{
  "num_hidden_layers": 11,
  "hidden_size": 384,
  "num_attention_heads": 12,
  "num_key_value_heads": 12,
  "head_dim": 32,
  "intermediate_size": 1536,
  "vocab_size": 8192,
  "hidden_act": "gelu",
  "norm": "layernorm",
  "norm_place": "pre",
  "norm_eps": 1e-06,
  "positions": "learned",
  "qk_norm": true,
  "attn_scale": 0.177,
  "bias": "none",
  "tie_word_embeddings": true,
  "parallel_block": false,
  "init": "normal",
  "init_std_qkv": 0.0306,
  "init_std_o": 0.0379,
  "init_std_up": 0.0437,
  "init_std_down": 0.0437,
  "optimizer": "adam_hyperball",
  "learning_rate": 0.0116,
  "beta1": 0.9,
  "weight_decay": 0.0,
  "lr_head": 0.00559,
  "warmup_steps": 152,
  "schedule": "wsd",
  "decay_fraction": 1.0,
  "decay_shape": "linear",
  "final_lr_fraction": 0.0,
  "batch_tokens": 131072,
  "max_seq_len": 2048,
  "doc_mask": true,
  "train_tokens": 1150000000,
  "max_steps": 8774,
  "dataset": "wikipedia_en"
}
MLP neurons of a small language model. Each row is named by its layer, matrix (up: input weights) and neuron, and shows model dimensions 176-271. Each number is 128 + 32 x the weight over its row's rms, rounded and kept within 0 to 255. Numbers have three digits each.
After each neuron's rows, "fires after" lists the tokens most often just before its 100 highest values on Wikipedia text that the model never trained on.

L6.up75:135143091145118140147156147157130173146115140088100120144149131089110124102085163117146147186104124185148136167172130131167107077149101165104108127098158175113121139153149071101077094148140165145075131103058189139102143148129107119163118157091126175063156066154110111131164105180097092173
fires after: "\n", "|", "Al"

L5.up1491:075112117125139133147173243110141115122180116147137129130146122153105095093132126081144130120144140111172104146143114139143173097128181132091077127099107101129111108151128081100192132130128116159119150104126043170105171110118154159137182136127127152123113164133132108083106103139118093084
fires after: ",", ".", " (", " |", " in"

L6.up497:151078088169127135134168189136082134112120121138096142121111158137091132055097120136163103136160145108236132129166084197082177145094139086135163158083121159144132096138127111150117141130144143198163145100140140166155108106090105147121193075122125188135166168154115135116116090122089114154
fires after: " 0", " |", ";", "–", " −", " in"

L6.up245:081170164131160158155086128137114150120123122119126103171146148210144173103091096149127147153154095167142184130168103123070112159145126044143137113186145134102128089154117075121104117162141158147153157158129118092139098113166136106122126150171170074153163160106098115140082133116125164116
fires after: " the", " The", " these", "The", " two", " same"

L4.up965:159099079159154098073102121127125151090133136140075072107121159057139127123142136149101125144152142103117233132089121145160129105132140107152124124126121111099133187104076085099136147106119131130127160120203112173112125105140155124166082175158161097136150165158134114117153115154105184106
fires after: " |", ".", ")", ";", ".;", " 0"

L5.up1481:118130132119148130135124154108060118219124163150176159121141122104115108171132153125138125167116128168152134069160099100198117130149193176083118114131149143180136135127169107098154131171147150133139126098087150078110137115170108192129107098123082103166111134175097032118105073118085170165
fires after: "\n", "==", "===", "°", " |", " \""

L6.up66:136128091139119163156147180150133132076157138145122066178135073117153089103067109114131119149112136166069189090159166096118116152181103115123063108094151177118071118197156094106163103100124167133141139134089187106117096124132124103122099167125112120168111139164105107089113134032125119122
fires after: "\n", "."

L5.up653:178084123108162162123140135135144124058141124149108054116138093091138127116135095134085110168164116105091150132116176198166146163149139131130145023086149158107104144184104067092112114125138154141106118124163107134080113162129135137124087198141150070181142159151112125150133121096123114133
fires after: ".", "m", "T"

L3.up1118:108154109097146122129142109093139126152174085137125140083205110172107158096152109137133075173104057132132152064144129144126156121175139155168089193120105126127164164105137117140119058112147151129091183150122145107089134166201115174164144132108110124056177115116092093107197130063103094123
fires after: "\n", "-", "=="

L6.up1016:082216155101141151141085163148116158111151113144166090106057172145130123122127157126085102111154168118130155155134125143114106119124110151100129126099098127113163092063129069135175125136150137161128164107138152138073118114097107078148131156159035131075191102123106122107116122114086142113
fires after: "\n", "-", "–"

L5.up1254:143124166087192160138119112162055111120154170139184143097143146110138134092102156101156105122114172105145192108130102154131164167110166128116130102129104110107125071146097075146155127122152140180077126106097159121151119126096124188187146136161136160133077179155158103113102140117107181114
fires after: ".", ",", " +", "5", "8", "0"

L5.up1091:147117147179112141126112139103119163118162132085183101128100062167094111095105146134123132151095043155113116035139181109159115156118156174086148165111184135127148157102182109188147100143148165148117145105043148150099129133076119152121189095083111115099142091174092114131164137102090088144
fires after: "\n"

L6.up1192:151109158117172134185139111081105120125168079098162136108142141155093130114115114121149101195152116152169031123148186141105212121108126094080127084134197101138138126146103152080171165140132131147143148120101158114121131094116117180152081118170148153100044142154107106147099102151092121122
fires after: " (", "-", "|", ":", "F"

L4.up87:090082142127096099203118186134133157148120101157167090135133139111126161107185131120116111134115141111146179150167147109167147176197180145111129122149138085165112153118127117118142118167127146131109176120129093172085165098113151092108128123119051093133129154146113069117119129130103088130
fires after: " |", "|"

L4.up555:073089060109126126139171122097110137132156099072161126071184175134133148136065151129133131139117068084120158117097145139097171154154149176121140112116161101131137151116144117186158112154133147193112197173096135091161116068160120185130171146087129114095115125197134090182190137143077089104
fires after: "\n", " /"

L6.up1117:116053174135104136141093137081147122136088107175117091150141086176139126127111114088109131160094104107122152119159168147127092145181148128132137133135238173130114173140145051154135098090132135157097110120080151162159130067173109070127137136135169173174126131171144094178094162130095120194
fires after: "\n", " 2", "1", "2", ".,"

L3.up255:092141082090162152161136164137037109138143171143169138119135116117109179038078128133143091104102161083223087109153142211128145150131176135124171165088152103144132108156109126134178131128150130166118124111138120150161134132107120168129190090120173153138126094115157088115185168109088143139
fires after: ".", ",", " −", "–", " +"

L6.up390:108157120142161166141122134029142122144156149130136133113149143152123135119224108155193146100182114135139123168159150129082154140107152162195103077150131069154159118136117102130086110128115129167131095131108139137081138121180135127127129125069091162090182074167099095134110107145077084152
fires after: "\n", "-", "|"

L6.up1432:155058133151094125160152109117088174106134089115137075110137105162130117090140089148145119055177139133154151116163127128209104168118110124099164161130154116147092112164157116157155101143146173148123186184119117166132108096105123111143117124155080089145124136130100110130122089119122146146
fires after: "\n", " |", "|"

L6.up173:122174141125118065154069112097156139107170126111208156103132170129116083175122143088138131136122112132052128100149138100122148177132144158118165114148169082094113194163113098136098169146131121157117103102082124143134110118181067065159132121154157157070106092201132093107094047127082130123
fires after: "\n", "-", "==", " 1987"

L6.up119:128097149116132147193184119116151184096144113111096105113127110111115078095124111115135110180163073016125188073079106109135126144225116106106144159139160131135120136165166122090148133079142149154094149095052155126124147118156121099105127115141116088102137141140129093119158131112090134139
fires after: "\n"

L3.up1323:135140133129125145159061164084091108115117133105138165134171140096062092141122115105172102101169117112154101123127153181090129158148153104112099102146124136152140085177113060089129124165167101154125172183137068128165153151205128142093167175122110114124152118152159113077166141118081123103
fires after: " |", ".", "–", " ("

L3.up1263:083093103132146155171179124123100133155131100154071112149127116120115159112148091142107112156110105140107159161109124078156167147168141153127137118197159165110133096106124062125105122115125138154126137169166112097040129122189145162132104078087118135097173082161108090135125109196091075150
fires after: "\n", " ="

L6.up887:151142190085152144131123134113143094101147135129140126115192155099100146141111159128126143158123140148171073080173131082155170148117180132133144066172175088202148161129089079045188115131150121152105175191120150096097148126149130123091109148172171099130132153155152079126105142088105093131
fires after: ".", " (", " to"

L5.up301:115158105040171077145157081165139162115146178185178089118141139088144050102207170170172124182085112127122157111175195109156156155104141066129113106110123122132102133114144105156123099118128124144129128127114173156115119144087044108141114155111110161172044112155145099171128132175075149148
fires after: ".", "\n"

L6.up1486:090184164114231154143101080064092121115120093132166130066114167132128151146126113166177073123186112133091113198062122083081117137148146173167117135148152119115130099143105105108121073141140156145146178118083124117166158103149110112113105088134106161117141052164117115123115105156085121090
fires after: "\n", "-", " ="

L6.up1351:176165158097158153177149159031121135076158106081125116092186102173125140091109145120167157164152129200126162172117153121101160110123084102156120095141127151156130161143120143113137098076155134145099154162103177135111159130157118144107181124093117175061092141215104085144125126119080100138
fires after: "\n", "-"

L5.up889:108079097102174165129163181136093127173109124113158088166151148067141132093140156117113098098066092130127151057163142128134113139165102155087116133083121088166140096168178136116168079171132175170116168053052136146093128107055103128134153112105095164118140191111098119110105097150046077162
fires after: "|", "\n", " |", "–", " District"

L4.up852:089175135112149135114131150108145152141157173154121160072195121100117104106159118145124120141144123167135113087183101113176168122131124085106118111182117084110128158144130049126191099083159144136172138107126135124085152199119088054119145090074132133107148097169122109175177162136108124119
fires after: ".", "\n"

L6.up1013:112060055118148123111084169102156158125155118146087072122151144102112131109095140092151102101143133213078222122052099065168133136157107119147092096112088140108169106185145130152150147138156130144130094118129118128164132091228074105074165046126155101079150028138129121094165152116129143190
fires after: ",", "\","

L5.up1271:101114097105147102174110164130129207123150160081095099110147090173145109078177168166122107140128101141096104111096104145172135148149118170147096128098172108150123154158158097096091084109111127147088080160053154136086103094151134087140151168073120128077144069150080116096223133099088106128
fires after: "\n"

L6.up819:050159150156167178081131116078126146146148107099182112108180109153101156144169114185125150133133100133114115127143151114133145113133161164156146121141197128096165126100142122170144086101129143125122211088074117176069136095138121190142141122108061178075077098168124062091195166170083108088
fires after: "\n", ")"

L6.up1223:112164076144198104133134146129056143068143153080094082182138143167134172120167088134130169125092157098105117148118110166156133137088172096110132138174092107137106122124108115177160089072125134176149225151124128167112113097132106126106134115120099163100100121165148102133144096141093080107
fires after: "\n", " =", ";", ")", " |"

L5.up1514:165119147043138107104116121171067170121185165182144152154138048128160164125112103171140118180118064153142167066131160129118138117144129161148138143156098164113140154140108104192117073053134150155108143163128174163113127166109103151142160130112148151110155165162111121150128132120120142162
fires after: ",", ".", " the", " The", " where"

L4.up113:151108112137124086183134130081106177058125150125155079119171070166129107093154069148149138067096057136119122028081145152161154184147171143133085150106196167079133128137151124083101106110147145124155085138116142120107165108121144096107157146135094062201138192161104115078089121079117127189
fires after: "\n", " to", " \""

L6.up1490:100122149132135164175178166155125130101147088121147149085118144174100148140154094118114097124090159117126191085158082125114142149175121085092128140133116138154155172121155090191183120104129147159144113167094186107109128112135130069145168137135050151123100145140139112116109120047092100158
fires after: "|", "\n", " (", ".", "==="

L6.up628:157137059149165106120148112099095132138115172144119103190152112145121171104098084110109139151134130172204127133085072178109142114141127129149163086097136157155135086132163093136196099074125122133148133142134178127137100082144114100162191144109113119181119154146092109134118137077088143116
fires after: " ", "|", " 2", " |", " 5", " 7"

L4.up354:110116097095168156150138144076122139147146106145190162151117144126125114098133125170158133141113140132098089157131104088095168119120110157097144102164179147148120148150145092174115102180169146177141128137090157115106153128150079127124160132121144174093131154186136113118179083174094158155
fires after: "\n", "-"

L5.up555:146088129176149104145171163123065081128145105098161091140123105100083160074165134158088078152156047153156162180099118139134170136129174120110120125171206130147111137106072103103177152102135130057162143182076158122097134132176086128122147101150106081122118123188161104123155100160127141136
fires after: " =", "\n", ")", "."

L3.up776:099145127147097057159114193145129129130115107137158070129148173135103143131112098114135108102143117088167115096145123108086127211223174150119131180101120158086072117089176104143183097144130157132132093129082098185134130092094140074097138100095128116129105127104091090152096131133063143159
fires after: " |", "|"

L5.up914:099112197117086143062177123121110126145162126114100174087109115158104144105168155146134152142101097104124103094167076098154111125133157149125134176116120063176076182035153139121169116159124142130134132160115137110076136147174111151076117125099123141127103123138132096118151131114084108169
fires after: "\n", "===", " (", "-", " \"", "=="

L5.up370:060139078180127081129193128123069159111180132179118141103173173157121158090170130108125080156082115106110129121101137132141129100154144106190109140088185137133103129124110108108128141160148148134124122166125072200054114137145119095115144114106112156098044098134150091163128145183086099118
fires after: ".", " ="

L4.up716:099110146134151150158157157074122159060129103134139130168121111117120144105152149151084089106157068158131100137193082084152137164127115129171130168165102094177098118157142116174198105117142151148160126147103147122063162073160126082108112110126091127106152206159102105136102088121068138123
fires after: "\n", "-", "==", " •", " |", "==="

L4.up1493:138126071151121112073106148123084176108146078157160130155140074111107076114144109161178140140110131130149096154113087151175150129131165121103115146119117133080132064088129122155144144157141142119110131177152077143086118141140143132138096138127131099141123144136110102176065117087099091144
fires after: "."

L6.up1085:122147069189163160152206175122128116181186168145140098130080151128173166158133127125172122126119140157135078129175142129153119146110137155128135126134129036116094151112144171104161089144136127153140147136113168128068185097152123121085150095114058212088125095157145102180137120101072090166
fires after: "\n", "|", "ip", "-"

L6.up1255:151132055124132079152079109083110138091158116088134078177171082124155118184084178127094123113193091144104094165104145074138100171153112099104122153118157061142115143127140186104147110146131158177121146144092207131063097136167066143126191138112098106097123092121127114113128051123101083122
fires after: "\n", " was", "-", "|"

L3.up972:099141137152156121164154149106086128096172074135129126113223157198130142128107154163089118154098090100108065141148123122106162100161155083184137129116130096177116074142125111119141144118136128153098138174110100146081118091155100090109179125086127142147134133170160096080091149124097142130
fires after: "\n", " R", "A", ":", " j", "j"

L5.up770:097205132096176099124101139092147168120160097094104108131164079140128158141127093144069121095104124156122127133113165141129142130169123154145147179096175131099136144193157086120161089071133125156125095138077158152161104133165120121111115162097072121097173116151149118136092139125072091089
fires after: "\n"

L6.up97:135083138082152150107092155139151160089155131191189072122126137078115126104156110115139106131177153185124213136115160124176131153151124097105122087109119170123144095150152093145103102125140137132134095106113141163051085160159110155122140179127126099157111161159153122063154107130139126125
fires after: "."

L6.up362:112109113074147080104112123112093177187148140057060157154097111100101119133075127149128087108137093158159146102144120158146175114136172159106115135137152163129131171134157115114139066177118153136116107098069117205161141151156098081128164137154223148085170086145135106116170125151073087134
fires after: "\n", " Party", " the"

L6.up487:101130155095152116071128175131129149115120110144152130091123152162123116132201137174103124177123134112153183114172053088118120124125158164140161104093081097146136189089049079122168143152121145127153173177118146137048107114146129090154132094121150080105165163131111134122132129116127073090
fires after: "-", " (", "/", "–", " the", "ensis"

L6.up1402:144103084094164127126141131062090156146108085070177144122167080159135155066168121161108162117104080150132196077090162087110120167108093141089120099125141139097173152192117141121170068160153147140122149121071187117134127108065097104104128101111142130055132173149147109124160110110104048237
fires after: "\n"

L6.up503:110083109122165160077134141162129126163135109143143143129121151140130146145062134111170080149092153119123113140151111105173115136145159171116138137126125155145112196177116084159130174189150124162101138140114156104096123137170118105107154150126134126099143084182081109118113141152126138124
fires after: " the", " |", "|"

L5.up1117:133089139145204159162152093113113121136108093096103126142182103179102137165128100095091121121070152119200135139121115168103130126145180110088131084158168114152095150127099106107165093144141123131120142121093166162093103118104099044132155134146164122096150154204148082171133131152090160116
fires after: ")", ".", "9"

L6.up828:091142180095157085215143165115130168129126148148142081146123161094114096137123152125033120139121058138101098099195205106199090195124132106126124075172106135118097171147140098150109153114147153177144159098078161130140138077090138113106129155131155129052123143150177104149131098158106116143
fires after: " was", "-", "\n", " is", " were"

L4.up1422:143187113108136132135142138141087171141132148193141135140146157098094100099146083119111126157073131128168171185073032177140174121152141083169109080126085128123120098140095148119130145093149151134167163180126074130093170117096150101127126124170071116083098137154169105218117126087128147187
fires after: "."

L5.up1452:145098128078159126156165147146118178170153165151122081136166083094143134125160140149102119109093118153157083122121169151135146097165104144087100143092183101138086138096162078176123137119144151136094091120065161120183140107085086069129139130104074108134136094182112116196129107119076081128
fires after: "\n", " No", " p"

L5.up700:146153103185203187128092091131100129128154163174121176143115161100088131155090106071173070164151160134150054158161147130167152128104172121043129101118085139177095089145124117100113100094148121161108160104112126138103115120124112148092108076122152129058143122132097082116140061121101154110
fires after: " |", " ("

L5.up1:089130174089095134124151181093112168106123064088175090116176143155088121059097141169095116140115123165200112131187122157122171134126125171105161142062123081141147168123130166107162164062153167142075112110145169111083147146118086147139208148114129159122109029172152102179211144109097148116
fires after: "\n", " |", ")"

L5.up1233:073126053149119128161161113082118161125190138111133120152170093165140072098149130135092115152137128159117165161113124145148156144130104127152146169078150134173076165123135138130122102155122153141122139123056108082140152142163105141121144182097047080084127097167146071125159159145072046103
fires after: "\n"

L3.up551:101077112179155126192175137110135114156111021099101139152219141142144171104151085070119118139104094111107095151175106131160135118130114124138113129176147087122073113156080075066106102116123126165124166159130103099097137111202133138124132077167099167069097086142137100158100103177099124095
fires after: " =", "\n", " A"

L6.up393:102163163145147088150162167125115147104151092154193093051149070159140206119138165126093103035178069168038157047169143167169088147147109125102129133155121109155135098090149092177092145114163193155157127102085147169073158019132086100098129126176136122146201131174112122109086113106090142080
fires after: "==", "\n", "-", "|", "==="

L6.up368:115111170116157107127116140086132184131149121141191078170143147118155180066112116148099117147097040145205084114187126129144131112174156193121085134137128129066079132071144126114142073140137155134125166131078170079104144078061090072135107196101087110125137112119129066113111102156115123177
fires after: " was", " were", " is", " not", ",", " had"

L6.up1139:088122088086134123079143199112073107118150165105113165161107168138151135076097097151177042169152180167150066135157114117123103107120156132151087111106128154178170101130123122082149066185137120192123102061139150153126173137140090088125119119076109162124124054147109116138091155092046138104
fires after: " |", "|", " District"

L6.up355:119099108076115163152171188139141178151162166093092122151108096152101079066158141092101128124089162152136220088115066142181097128140163109166111057182086169154085150135153126180143116146141154142114119140090126199132156098133102121145150078129093101162098117147148096154137101124126095159
fires after: ".", "\n", ","

L6.up282:139105112126130147100096161095176128110109115147107095146135141080117119104048106152067127144116142138104168107086130126099105136164128153112129068096180133144117101178123077108165145098128151134076141128110154131124183149188127102092088139097138102134137123132136102153164128075098086178
fires after: ".", "m", ":"

L6.up53:107193083139139122144094133133115112115115126146120163137162154066138166109134105132158052158071148092111055089087122128103125138149151111146165130116150144117099063141145149054184062176154149191116146083156154117102093089108113134082124154120105082068136083146175082118136150104084147073
fires after: " |", ")"

L5.up736:133097132160154143106141158153097183103190119174199130198125094134107105128104113158122111123062162130118134132189104155120138113079173164149143150157112148134114137136120087207196118154187145159117131127171137141124131125121083112136193168132108147152082114131080124154160173108107116136
fires after: ",", ".", " the"

L6.up922:133093100144129108151186116141075181093179156075176140135126134115125126098115151143124127091135173156139152108161094126135106206136070160078104175098122120068064154153156095137095125110142185157133116108101134156093159124206109089134142125089067148095102074159120137138108123056107082126
fires after: "\n", "|"

L6.up409:158109112182164121132156121146144121052139160161154133127095120119087128125110095128091122133104133123176117155106138139156145110128102161133071114173150124170096123093162161171164119111161129173129122112148121176126129181129098070169155190121142146208137173121168117104121141124101152147
fires after: " the", "|", " |", "====", " in"

L5.up1258:071099128162119134166092145077090148180132144120118104123111147115137156085114139146068101090122121122094103151141136143121133067130107129177113060109145093140142117129140124089096127131162173160134137191076123162106137133167049146144152154091047128123132138117164114085093159164083077067
fires after: "\n", "|", "-"

L3.up614:148141094118202142120113158140092117181124158210093141142174182129112069052103148101150090118152143106192090083185123154137153115080156099107117134127121123156129111134096106205159111150148131170156080121097124150169099140084089131096118133104152137114136087144131106127076131107103180094
fires after: " |", ";"

L5.up459:145091107117178178192212184122125130148182109113178147150133160161096140100123117113122128123168147156172150119078157117086161138135090142110102194145155109133151195117140102110120101104115156161111107118123151088081098136160151139113136115074108129126084099163134091095179114103094109159
fires after: "\n", "|", "==", "-", "==="

L5.up580:078136084124166107166209172124085149130170097111176120063144129213102110109152093102056158148164149123133136113157080126205114137152133206130128125138222064164070131139110113114133115194181163172091117118148083147078167096108159093116134106084041166117058157143128103116164068166102116089
fires after: ",", " in", " of", " United", " North"

L3.up1246:095124112142080053156121197145123141109134089092147077178147138163123175115111127118109101116178125157177098141153135088108111163127187200131095138109079166141078146109086148118159086118139155147132095138095104151105152129107119098113116174094087110157092104141082102108156129153063131164
fires after: " |", ";"

L5.up1315:116128122176159109140096122080130168145119088106136108112099148115141108150133131133055156139153142123119127122138087133162138182135098129113135140158123107131118125152158089103096136145148169130082175138077108166101127105159131081145092141139126151157139138137096117114135125122095109144
fires after: "\n", "-", "|", "==", " is", "==="

L6.up1496:142095192106158170136121171132075158119131144078149147171200067086113164154093119107138124118167126171163196102144141108135098122123095109180148114146164127131136200113088118121111133110155139176090140204110121180125107116157167133161128135131167143154122192145144126138079102106122116080
fires after: " the", " The", " b", ","

L5.up571:139158088144152102139107164142092136142094139124119075106148080172125129105146178176086125086141082153223149130125130171128137093158102156175100157099137121114142152146144118178093095136142162171096134100069175130156103148073054130164141098101101155123162126230151118113153117145074153081
fires after: "\n", " ", " DF", " MF", " GK"

L3.up491:099148143122149110125123135092132158114183155102092134122196131161084134116084128158125118156152098104145130161116110149151137124189201098103125073147120051171139156120081061084162080153172135120144166164105127103074130149147130112157148142070128086062141195147159106108146125125125140119
fires after: ".", "\n"

L6.up300:167095112098126091164167170121162146139170154124132144080125177091099164097135102163129109088173091138126130106168067154154114129157141185106158108108148195136091102102120186138186136096128153176093143111175107160139109100108114123113162191138101125120097085143102113111153149119118146169
fires after: " |"

L4.up83:144124102104129159158107133054169126108116112137140115151170081121138137107114130152098109153176101158132093134134177142168165176161126147146104083096185141136136108142132109130107140119165138173123122205117120104065122123183109149104108120092068086126125122147103107133172133106090105059
fires after: "\n"

L6.up827:147052099088170137164134100086096115115133096100185095168122151128119136136158122075071102134102152085185185079195131114072121141133149126092120089070206129166152146177130133125160098130128101164128165188091091146126160135105074105111126108165179151142115163177123091124138132132097134166
fires after: " (", ".", ",", " km", "2"

L6.up691:119156180161150066125135141148073177125135059141162121130105089126046130121113160148094115153135108106135208117075177149089128175212173143092105126095124136094126130127171088102124074118110220123108142096129137155134075056143117067142116171165077091096135136132172122112087127155092127151
fires after: "\n", " |", "=="

L6.up256:125092148127152059154156088114115218160115177114158140114149096135110213054112110121095120140207101137154156171104072109077094128158163093176133106143152075115110139147136109148076105126132148133152100183131122154102156098123164129126124214122144102159162098130119126130161101152124139134
fires after: " the", " The", " pre"

L6.up1039:079130062149130072146135097126083122131144128109148114155171139169106191068103105132077122173157152152089171182130171137129116135167101149160137125107167108175126081202089082180086112104132174169153104125081165139060129140166149097153104127111042124160168130141122105078096142097093120103
fires after: "\n", ")"

L6.up1458:138180123087187072145137142114117121109129149122130088116129106142086170131170154149092058147098126139150097162120210094183122124185129111115157097127133087137106145151129149118142137124149123148132171156143161141033141098122107110164143187142118125120109107191114123083126119165107120179
fires after: " was", " is", " were"

L5.up608:120147073167126145149142132151062119094138155164146115145146174128129113058165105152148138155162159131119179126106147156109102095129129115146125125108052161106112116116110127177166144163122139165134188145116115196119140121173138086136156161139145109146129084189152108131107079120089108141
fires after: " |", ":", "|", ";"

L6.up1238:096151090137123145120085156123154120083079144143101121161094106106096101067068138114072128118180152106198161113166090180102125135122156101152125138161133142144164114135080127122146160142162139162140157143121119132137182109120074101121103099150189164122147167143125095131105150145085159145
fires after: " |", " 0", ";", " 1"

L5.up871:140099102102142129141080169102159119083114154143130083128132128128138119063069148144136095119165161153197172132154071170118135143160130099147148149092167184155141094150089126129105137136148147146149130147110112148154163101082097127109156127120175181119141172132109115090061133164081182200
fires after: ";", " 0", " |", " 1"

L6.up1090:149059144122164133143085123135118159110165045133101108095152107084100145093177144074118083153093089155180164106103122168146117132197107099145127132128112114102151136115145143132105115133115139169099142127064111136067156113088077111103185102102139160146147140126139115095176139161094088193
fires after: ",", " September", " February", " 17", " July", " May"

L6.up897:097149168107189172190140115101143112130172077174172151120131114131079086097125113082102111148068188118133098110161167130122123123109112117119125147199165100107102125207153071158124118111120130195124111079076166110110101115190067085128066147114092087140135153138163121140077121109062122111
fires after: "|", "\n"

L5.up1115:137138122124166079182097160148071117101141131135138089111140085142102109113194207087136131094124115088123069075100147144104178086111135129106123104104109150174111166143124111177130147079180143144129134129114037098089124130131089140151158196073137121139102116116121118109146085136121067150
fires after: " New", ",", " of", " in", " Los"

L3.up1455:105074086165142123075180128123108192112143100140138145101168144133128101123154152136144139181169138131161192099120086107165153130120195128110129093121127055154115124086089131164200138196125119132160142186133095133061116131185132079110153163121089106118153170154084111112147103113134115170
fires after: "\n", "."

L6.up107:121118146109148142134140116149098113135096106128129189169177097107117186147149100148161095108139115192131109135179083077104133084163130082164104079149130169105113166180101119101104098150137167135171093176159087142125137154142157119107140150134128090159131193145139120097132130121129189114
fires after: " the", " The"

L6.up799:142108123151153159154187125150139136098160157187128118139109084163131160137120122168139135148091117139209126129113123118097150140098100098116156131087095173116161112115138097177160079142138142171088193176082180170125142149149102130139157159103087188082178141183189096109127117147073129141
fires after: "\n", "0"

L3.up458:114106104084151144170141076100103157118111130159244125085132108115123086117125140178094120188147126135175159127147085175162132136128147163112125045088165170148133108125135107132138087113146136168091124131123113116096181066155089168111132117106127143102132147147100094177156125138102103150
fires after: "\n"

L6.up1343:123098112200150148160197111152125103114099139154168109154069119186133116135117117056126139141126092115110106122169212153147128163115140118135143164149103145125075134187145073119139136094156144193113180109090134164113139147131131096140099154093135163161150161160188112132132136164090087147
fires after: "|", " Total", "\n"